MLP neurons of a small language model. Each row is named by its layer, matrix (gate and up: input weights) and neuron, and shows model dimensions 144-239. Each number is 128 + 32 x the weight over its row's rms, rounded and kept within 0 to 255. Numbers have three digits each. A neuron's up and down rows have the sign that makes its largest values positive.
After each neuron's rows, "fires in" lists the words (lower case) most often at its 100 highest values on Wikipedia text that the model never trained on.

L4.gate248:089111112150089111124145125110148107052107139092087079100126143108099134100146167100107091188123161176122136129126114176109166155058129112161097128082181154137103089079121076115146157098131069101127174073123092116158152113150148145133139105135133079157109104133116089141147090173178103100
L4.up248:119173169161123169119161161090077130041091167084104085170114136095126150096151153038149101123106145139138101096138130183143122145087112107141136099119155126089136136134159103106127185062125112106142132097109121173140136138196112136101113101142138084137103093073087071180134080129160112108
fires in: "on", "once"

L8.gate20:156120077121101148131065149127058134116098130138175127094118140089153139121098127102118154125114131167124092076158093123112149183087142150127149131152116207116085133119134111107125159113143149116130158106077113117148163072184085111106116067151146030166058101100162117129102140178147143111
L8.up20:150127099100144133128071121108059156119093163092159141112064119071129167135067096099146121085147111109131125074137111141106101110087128133119159092166100128124105154055095114135081173140132124130104079133114125105114111148179129122086133072112123131179091107139142137132101149196136116070
fires in: "at", "on", "atomic", "atlantic"

L4.gate53:100093089114142108135076124108075120175121115123127045117111161118158109112149161146127113113103119102124109150135225136159161157145126168171151107064209163131043113117130077136152153107228072112141177129140134110166168119175094097109130118110190092123076109142151153160133044168181186114
L4.up53:097082099139143153132081140147054139183168117132058078153115058121121119191162148162146074138122084101125143117167200132106151139124093132133145097069195094157096110196134053139137169086172055148168169112072115107133136131166036130121112142097156113130133128123154134165167118108163160132
fires in: "the", "from", "of", "until"

L2.gate393:150123124093133085087142111080139085152086082157095102144130076145087112098147139113113083109088050146071112139143144083097114130064170088135112176188091130165096141094128122109119107115161129116179135155166134137137111148159148152122126105107127170113149095211122142070170115139128115127
L2.up393:111098136059122177175086097122189122144140187112173137138159104165107142111132110099101119177110164135084110068160155073191186156146131146116203113128103121132083149135127110117135188160119083203072163151118115139121159088119093105215136116162122104126142144186123116113181085083106166193
fires in: "due", "award", "comes", "came", "army"

L8.gate452:136105137113132121156108130152094132120180194119082100117140126110108141130139143118105132087132118124135107158128146103172206124109146160124188110116162135107076152145087079182194119121155130144141179101135160135080090074118105109113186141116114131179097198137113123075141090155166103128
L8.up452:165090115124104068097166059144155120086112149132107138120086135111040120156120133160191158119148121195138189146084142079156185075145059140126138084115147141118078161140172154047171141148172110154174169077173136126142168086149160142159128101130117125149124166109121134110131127096165132114
fires in: "some", "so", "many", "while", "however"

L8.gate468:112134094156129137097128168129140102136088224165124195078114144081118159144147100050141154107113140126190137090098148097140134148098097145127129138121175133097197097105171083150152154112177068107119111124161140135183193158105101097120101073156133113153110089118152094110079155154131113142
L8.up468:093138134136102149071147132180163141117134109101129137114104143139122147159176122121137140126104162098127210173153177179177122084099074123098116129117128068142136102161121086104158132051166091172144166089150145086112236137125101070152158141125111176123196098151161149101173154094105120104
fires in: "by", "at", "to"

L2.gate418:081137124090084129162129167101177049105120131143102132133139120082141147081077112138029081131112145156155123138141225092203147105177209145140117102082118088175103124178133073145132127119157137129132113096146112139165159057167098140142133100083115125086151107142174083166159111076183118161
L2.up418:105098110092135103085085138108131125097209050134108154142110132096149152090128163228164122177119100137079159070130129136162171191127153087129133176143070136209080103154095155105110130118137067181128192106166159127138133113156144167113123146154164130132122142125133110148065135116182117145
fires in: "back", "book", "party", "books", "background", "changes"

L8.gate294:119069192151163135091074120177160097102128133117116148130131156121102141095137123116120069131106137138124160043143090155139095148087103154145136173135130141071195111145163149149193130192112058085172159108082151119143145104126111169114136089160168125172115102124161106156051152105147089127
L8.up294:076066226140148123167093140180162087171146160159061145139133114148159166110130153101132115120070113128107126069155109124130143185064074113156143124123123101108179154139152106190154198154110103118122159125184177088083124099114118122165171138130168134125118119161183104169111137082143120131
fires in: "as", "by", "for", "with", "former"

L5.gate94:149120100119122087183153119135113142066113168126130120050163126098126043135130131144085179112077091157166161123101143153140122121127152153168130129074148123154110162164107079127173075097131090083138178119104093129159066107163185129095162197062078108098108163120139117111075060167076138158
L5.up94:125130069158092149138175120164152123073118133114107096063137140088111093142095172105107100132135131186129147167089108104089151156102130167129129146106108095126133144176119127123189141100093117089110164098128099141149072111151163129095156166082097119107108096133112070099074120164129147097
fires in: "while", "before", "after", "however", "though", "when"

L8.gate532:090125193116112112203132074092111064158158164065136162155176151052150111103122123136156107128101106097188093129107108141099099079083156126137155123130135137176133122125188128134172099209152124133161091146177125106134141125134146191138153072117136120193125153134127104086128105096133070152
L8.up532:123144185169145156172105151091083168072111146104139169170088113063189156118124067126128153134098167050162133105155140150154124119132108137138097065117131155143157162130151171160174145147133222099126113170153192128127106141158145133112121081172137114111122181116116116131085117096182131132
fires in: "an", "another", "any"

L8.gate103:141142125158136098074142093092096068175151170162122195116166140085174123110152113071104085089135136156119110114134133117084111161142078123119159155111218139068140130128215139154176156118170097070101163132080122190150126110140127134134062076132196089154102106134116083163123150167139105161
L8.up103:126117091176106140071111089154092096177209173177106153119130106167175153146144127088164090071088151168121098122115213128095114163097082110118123130103202078063138100168228171182178144103142113117088134121134154177142072133137142135134075124106143151148085108147145075123104131186125089149
fires in: "on", "in", "of", "is"

L6.gate241:132125178084119053120109092137143164141094100056114168114168141148139150116130101085079112106120099161115115099153134093145118118109128119140091138117149136136144065137117106124177105140105119103151152098167145137192145132155120136195105089157150079118053077186124079106118108105160067167
L6.up241:147155169129137103119122122144164128070132115134081077086132076161134089152093166101102155164107125148121163150103142078061167155118132158149172123109103127156112099141146127056102104192132110110050139094153163124132195156114176135103113170150080071144100092133119078074163129160112112048
fires in: "a", "the"

L6.gate598:136121145068170066122011115133071133077128137149115102149121144120092078051193112138052151173174168188078112081165132077174111126137163138202137110154178160177123065100123111109127161126122110123136144085076155163181077155104094136166083120138150057133114102134120129121175105127175116111
L6.up598:160087099115118111165144191084164083159139071111109115103131116183156115145116148104161135146070110100164109183176147111143097158117150167132126114173148158167117098191118105081149095171178108086091168196195060142148104089142112108104120126140113173148092089132161128130149075147093122165
fires in: "a"

L5.gate143:101067037136107038099177093131106118120156095085134169122119132177171145124173185046095091091098156146107135171147154090176141106109115176143158172114188141143152105142150113056170140140116071078133169093160101130164141134153113083125085149115051146157130064093134126200089090161097142138
L5.up143:105092090155117078072179139121120106180153112100130130134163126161114130139196142094112123108080114125123165159128167103101181114129083205073139172094172148170149186145132119069160145159112102108083184150141133111141155131184067151166111152175123175172136158118082089130072110119152095145
fires in: "are", "were", "area", "was"

L5.gate216:106131157137120123145157080101145125117084112133117131108152154122114122107165179093159104162129137226140033087136099171129150119099153171159071117106210128052153096096152065111146144111160111113193159107080083180141090140191106162138163075175117108076128091141145118129127123107179077154
L5.up216:095128154171100149142142088133120150137106143117164159125130113109107136126149155121143101073107120147156090115096105159117127047104113168143148182079166126074171145098182088128127147097194069141158186096134097157125088153174128174074135078137162127094151114153131103133056121118166101129
fires in: "on"

L4.gate60:104064154103147119155050079127115139188152134110143117163113105101141074103168142154106148094161069087128165144147149101120112091182105148111149113118156130126146087145103173079081097059214123134187174140108068138167112110176124156122107122124103099120125212126094139159098114140067080134
L4.up60:136131159094177104121140105125128143172145103123082113159129136166153100077149158154136126119155092063098144181157162139127096129143121126145108138126102119098067131143085106090105146089182128125148158066134099115143052123155124150144132163121136147125146094116087159098186145109012194150
fires in: "this", "that", "the", "it"

L8.gate538:138116116109141152149126166103063108040093151150092144129096153034070147155094100110080135172160084157137109084143105152121139149114124157104108130117118132127166040135142121199198150087210042091102139114153116112146190164102129111108132098132142086175117118099106149094100107147182087143
L8.up538:068079090144109093151139130149109115169156140150108128112110129131119144133120155069127123159128111117109186106109237122126144175081100122079092141123060101115159117185152082141135141096117103128079189083164134129153175087055095081149154179162095127151135146125150118054132139098125107111
fires in: "to", "top", "town", "took", "at"

L4.gate123:108112188118103116142078103142127167099106142066138122162116168116117161084151117155129104093146100099106140133140112117147114070153080097076175142095126127147107127139170163135133128156105045079182176132099073090147225108157142165119151067150118101137141193145102092132121101146139150163
L4.up123:116163151129131134160121142170067163139106165121099147152134109132157146095176121131103082121138072102095178098126132113102105082134110138116091186132124081129108145142209169085139106108051117063212120104137079118129153111127151181117153155152060149126118119109102102106144121137095143149
fires in: "her", "she", "an", "brigade", "the", "his"

L4.gate522:152148044042098054113108103081104132129111049120107119116115146140115138119144164165075148141121133134109103116133117134139111096116165124149142135154086132165136105167089132116131129165189143130199108112078098172154181058137108147200157138133103075102148153132104141108164129113164136044
L4.up522:113195091122099093101185141124112124158106102158093100170109144144104186121139153109136137153155103176078089131093153136171128137101178139112133150153162104180114096132150154170155129136166127082165129199123176133106060125086107136074097168117076098087124100087149125098164117106076135155
fires in: "album", "tournament", "music", "society", "love", "remix"

L4.gate335:114158179090098152151101055153144143143144149112104139193174148038137070141144135169129081132137055126115156126130103112163129104144116104116131116104094079125129156121115148120131176150159150108165123142120085135125149147193127174114153103115143158113177192176140083166112139104143077144
L4.up335:070144136120112139125208131116107132153082145146102139173099169088138139160095100115151079112137083141117150093156126131105123155097123160097190129137060109124116126121098146135169164180151125051089083170156064125161133175201143158129109142086120109116092127102109145183112124117144088127
fires in: "the", "national", "new", "there", "theatre", "private"

L8.gate647:115180175110129059086130111120206157132097104177139144136115152125057149138169155057135157081026171171124113124136116123146138095118117158141156188102149156126153069143059134142189135168093107115127171111133153168144109076089111160100164147169129088139123123104133057109109147101124114151
L8.up647:090168102150099143072129090117148181105135093168144087130115146131122130168107167121118090140082131142127115109167141138140210131125128186123125168114111044103099085135129185124158107100130120121147133088090121127124151095079165113107116149151114093121074125123121096148156140154125113112
fires in: "on", "of", "works", "following", "that"

L4.gate82:127096221063137145099068161095162170145112127095145095129127122105096118143112134133081100187100144134098157187110193087166127155127118144106168146079109153133188150095081151149158124124163112124166155063147075082166151151154171142145081142133163135154159189093116130144121098172062147104
L4.up82:133142186081155142136164114098194152174174128128109108123142096146091089158151146134120142119126134176092123187102203087109138165137118159090143105152057096104195177087111125135138131100214143141105128048150109096138131177111182211135104179179089138072160138089077116111124123141068095087
fires in: "the", "there", "this", "its", "university"

L5.gate428:131089195142116164114157175159135111130069158074090117121095097115186071124131087141121138128091109112073108141137172134154120111093129144202072108072146146141107084152139089132137142135146112084174139071088140160169207136113146148101111124037113090071085144147140128188114143174150145106
L5.up428:112124208168136162125187155161125114166057180105131130129164126091163116119139081134141135100080122124091132197107154173153151139103127127120073109098138103102093148133156089100144171124120074111147111111059142126117201168103089154099140170038131114073126111114144083103136140151149147121
fires in: "by"

L8.gate448:104167145045103107166172157099079147125101145093101204120168113131189151130134122135090125152113093109155129124140176064080109108172121157106165134102111131149089164081126172164138139124116164112119103157122145077141125106150090153196174036145174135118134156150103028117162181124168138112
L8.up448:134109100099137110158123170131088135101103139129141177125126107051152140156140152078157166097089146115152124101140195097129089091098099156157133111090152151183167153164110110121161143112119124100173145188112175068146193107143037145202202099138099101132114134151180116154118114130116122086
fires in: "the", "an", "any", "animator", "of", "another"

L5.gate213:155139172057173152078071139146120137148067154160123147130103139134198132140107115141093201130159102115137136131156148138127175105128149140143132104161114124138135148161142153086105151138181088130103120123105128132167135161186175117109185135156122110114137127104129104202096081104192124130
L5.up213:088102129099107176128080153174149151142093074211103163162095159146178162158108125186140213138173147142175109121172124141116147127179096088089120116126128128191189132147136129105083185176137087136143086125129138120140139165156149110165177194166101138098135135095110105158110072106135111100
fires in: "the", "there"

L6.gate629:149078118088107120145097098158076136093119142112166115130115115124145143091168119076039108137135134181131047137133136091247107085130178126134105116145172187158137092041155114110169133068137130112144163067078144139189112079055102111129084106091140074117112117130160076186140130147169126072
L6.up629:172179179124169076143142119078202107110133084147112175126176139181136119115090126181162180139099074152084155115146156166076123187113154124166131133144140126125095109185140154082134085182093161093081116191181092161145133119185160148158098140153099175184110117170088120108173060157143096174
fires in: "the", "van"

L6.gate557:096157106109088090107096130131110159056133121081113162102122130096122092146110134135135072115141023113091121150154128110147143108123121100134136109108127153155106139150146152094173149112136117131177229129140142131180107070189091086121124114105185077146137107132100102125141128105125113095
L6.up557:097146104131085070155166104132166187087127127124114152130167102133067114128159137196161145148139086156100156081130173112140153135180112149119119157115112151175157121206109151088147140150145118166183152149125125126178162022180097116129119089118136096143089149117093131111133119109108127136
fires in: "was", "were", "went", "worked"